MLP neurons of a small language model. Each row is named by its layer, matrix (up: input weights) and neuron, and shows model dimensions 208-399. Each number is 128 + 24 x the weight over its row's rms, rounded and kept within 0 to 255. Numbers have three digits each.
Before each neuron's rows, "fires after" lists the tokens most often just before its 100 highest values on Wikipedia text that the model never trained on.

fires after: "S", "United ", "U", "the ", "C"
L4.up1501:153149104138115164128128137141143113106157110156143155140090157145089152156110135150137148123131113096132113125129136112136100106113132134129140128140138110125139129105160136136114157157114130132119151142112108132140123090179115130135118114170127185140114123094096145156119149146151147107159116135127123141107092156140083132105150125135136168142111119151138121154144145130092120140108140081123116158126098164138118150145135125157093112134119162163128103164113133163141116138128160116137135161111122141108113130083102150141104113112172155097139078132092148150129120144135114153

fires after: "\n\n", ")", ".", "\n", "Note", "==="
L4.up385:083088146102122116130169125076176135128164169118128118149124138118092140086121136154126091094164133089164138117156113150135146113163173141109135084120151135134111097123142152153109133146127172135094096144135123125117134099131138144154157157158118142133133107116137171144132089149112130141097166172127136150130105151171093119116133103117114137166091154105183083092127086078134123120112134099147136129104089142155136150097129112136142072117137153110120148144162128136090147155105110131121157092130127143162152104100145110153150174134157157155153156163138157141131140133157119149

fires after: "V", "c", "1 ", "v", "C"
L4.up1249:157110129174150125137147091109125132086139123112158130162136120107084106118153129111137123161165171113179137176125153140136102096136126118114158163093103102151129134093098139134138209109117154113102169141125096129123144127149156105125102147149170121116116122110102127144106111129129164085095090138106103145150144089151096157148136118121133102121139166126122139131116126176151128106116162155125159171099130124110122144121136143144098126065110117071132091157150186136108148128163121117159130135117090189131098152098120119157087154120107088083124125153108168118160124079150099164

fires after: "| ", "(", "No", "H", "R", "C"
L4.up1782:151149091125146153133146110150156125153127150122141108153120119095156159099096142120094119128097107149096114155142144092111145116107136098117122164133155090101107113112162106120109126105106125133150110132104099156134124161117127068116108157142120133088179135129172095136163120105125110177089104133124137154148094134144109080110095119169081126151154114142152130099096120082087153122143130120108115092141177152143092108143107078123121143090089110117089142137077137132117104140105082183129115117111127114097130129165115105134146163127123099120123161127117159108136138103127113117

fires after: "'", "sentenced "
L4.up2274:131126100144140117153107163150105144145156127136161118100115135074097157122100096125133114088122175121131100117102136145125129154120154111137153141111150104117144124100128135087095086085119084147154191120119127170152122147098127130115099152110133112121121124164126142132096094128117137114091141117118135133102119143142111172134144156115152135100132124153130105135165132101063139149117107097145149121101147107104119120126114173115102128125079089114118134110147172131123115109128139086119106122090108143136152145102140073129122125133170110117114118089122165151133125089131140149

fires after: "- ", "/ ", "(", "|"
L4.up2281:136142126110110118122123167122118138143158093118143105114163154082166134071182111127131149130129127136129129121122080088146132145111085130141095110118133135152117123134112120130142094092118092094107137114140107146137145137123150127108100152147150136147108153119151110164155108144106143119150121127145115135158135139132155108123119083132174135119087112132107109139152103105132103116159146123140120130108125146098166118143130065133093143163129151151120117142140149122093128113115104129165126134127123108143147133125102112128116113096111135159141155125099110156157141107079118127

fires after: "| ", "_{", "= ", "("
L4.up2245:155149107131117125126125110151138107131161104145154132082135134113174140131112136101142111118142173147138160181126139128158111136123106142143102160137116113109123123121122143088129157158101117132160136079156164112193115100118167134070095123080124125149147063134105177129100107167135146124109094125123150152147110103116170163130131152129139082126149167156136134091147147130107117151135135145128088131096158136138149086113120132113142133156101119142079086176158136124116143134123132148152131116113153097111161189132130176141133139127143158191131124124119120160165147123184109146

fires after: "| ", "C", "ell", "Ch", "om"
L4.up596:132126123118083151125087126166126121124112134111115137121162112131169099116106148123149149149150134138093120172093127129105113094112117097112112101111094133118107151092132106119090118151170103116129115129140123135129146122162166134153121191166167150115144126094124054158167150124110130118138125099106118094094144127109135166107129117128133154136120121102173162089135111104105143139149103106140083122109111127119154151166093144102103117114098123113126124125104138196148114079126153124117095098182151102156099140104115139133160149112116159102144143132114152134144121103118129116

fires after: "the ", "The "
L4.up755:136161123146147113135076130125092165135090134119080136139113148087157109125115110146155085115116142135106151126089130159111112109156148117167107093117135158150105148116165141081129130113145111082160130135124102128105106132139121103129106127135157107107143096121111165107116159118135103139088104151094087188119127149115117142105133154102155100118157093135136099147146177131108140159135136139120140121161151141110124140110121187117093103137123108101124073114143160115148164132138111134139130101118118117183127156151098103130114131148131136171144142117100125104125123115114122174

fires after: ", ", "In ", "in "
L4.up1831:115155124112072182089157127118122153095144138136097153154123160117121142099125098147130111137145169101092142144139160158119126142116123137113175141095166028130122134165124094138097087088122137113141074118141133134084132117105163112145136182091117192098109127083155140142167141111113140137111141122125087100146101110129116116155136140121085135129141163141151121113179177115113121125129104125150136183129139108135140137115099125117093113088145112164136175135096125102114102126123111121129098129130102149125135100133154157099135106080127124106132141105113125139108147133174134137

fires after: ", ", "and ", ". ", "and"
L4.up2267:140115129111108134113137150154130139132128114126150133096125137094154126167119141113143131138126114127096071142128123089138076118106145097125118114150112116090097132095167152141105095117086150094144144133172163120107170127072094163121154114127124137128117136098126130117146128121134102130092171124133161147179099146134084151137133122138132168156153169114110096112165148140144140058088119108163122164110173157122137142128149140130098127099152123138130122082153139136154106144120141158175066103149111118082086147173137172104149111131145164159141132120140118141159093118118135111

fires after: "- ", "his ", "her "
L4.up2398:106131129119120136140151123117126114120133055151113155146094133150147158111114146099125133141102126126170129141113125139095121161131087190075123151082126115175099139105138135128133135154098129135113120160132158143142134144150127121130152092122077125139123127111163141116139134076152115122105108114115133175122122136121139107131088110112121110142134132090123143111161138121107096124115116126105128111128134183129088151125110123148169080134102107121114076116152144170119140152094144162100138109097153132136139121118104113092095106137153181154161113137123100149131139114125100150

fires after: "- ", "(", "/", "S", "In", "Ch"
L4.up1989:099135115135112111084123153136135117142138137092077142150141121145131115158140076123135097112171115098118160182169180154132149123100077105153136150128137137124138129119112099125079090122179135143109123119157099099149175174114114139140136141124088145154114129140082127183138124144129098091118160155116115141154114137119095156149149109149100099146121108116162129092138160146157153080125096121121088084128132133195120115113138135132168159122102138115097156098097129086145168112130144090118128112120095115148135133144128113139145136165111150125148133083104135107122127170069078168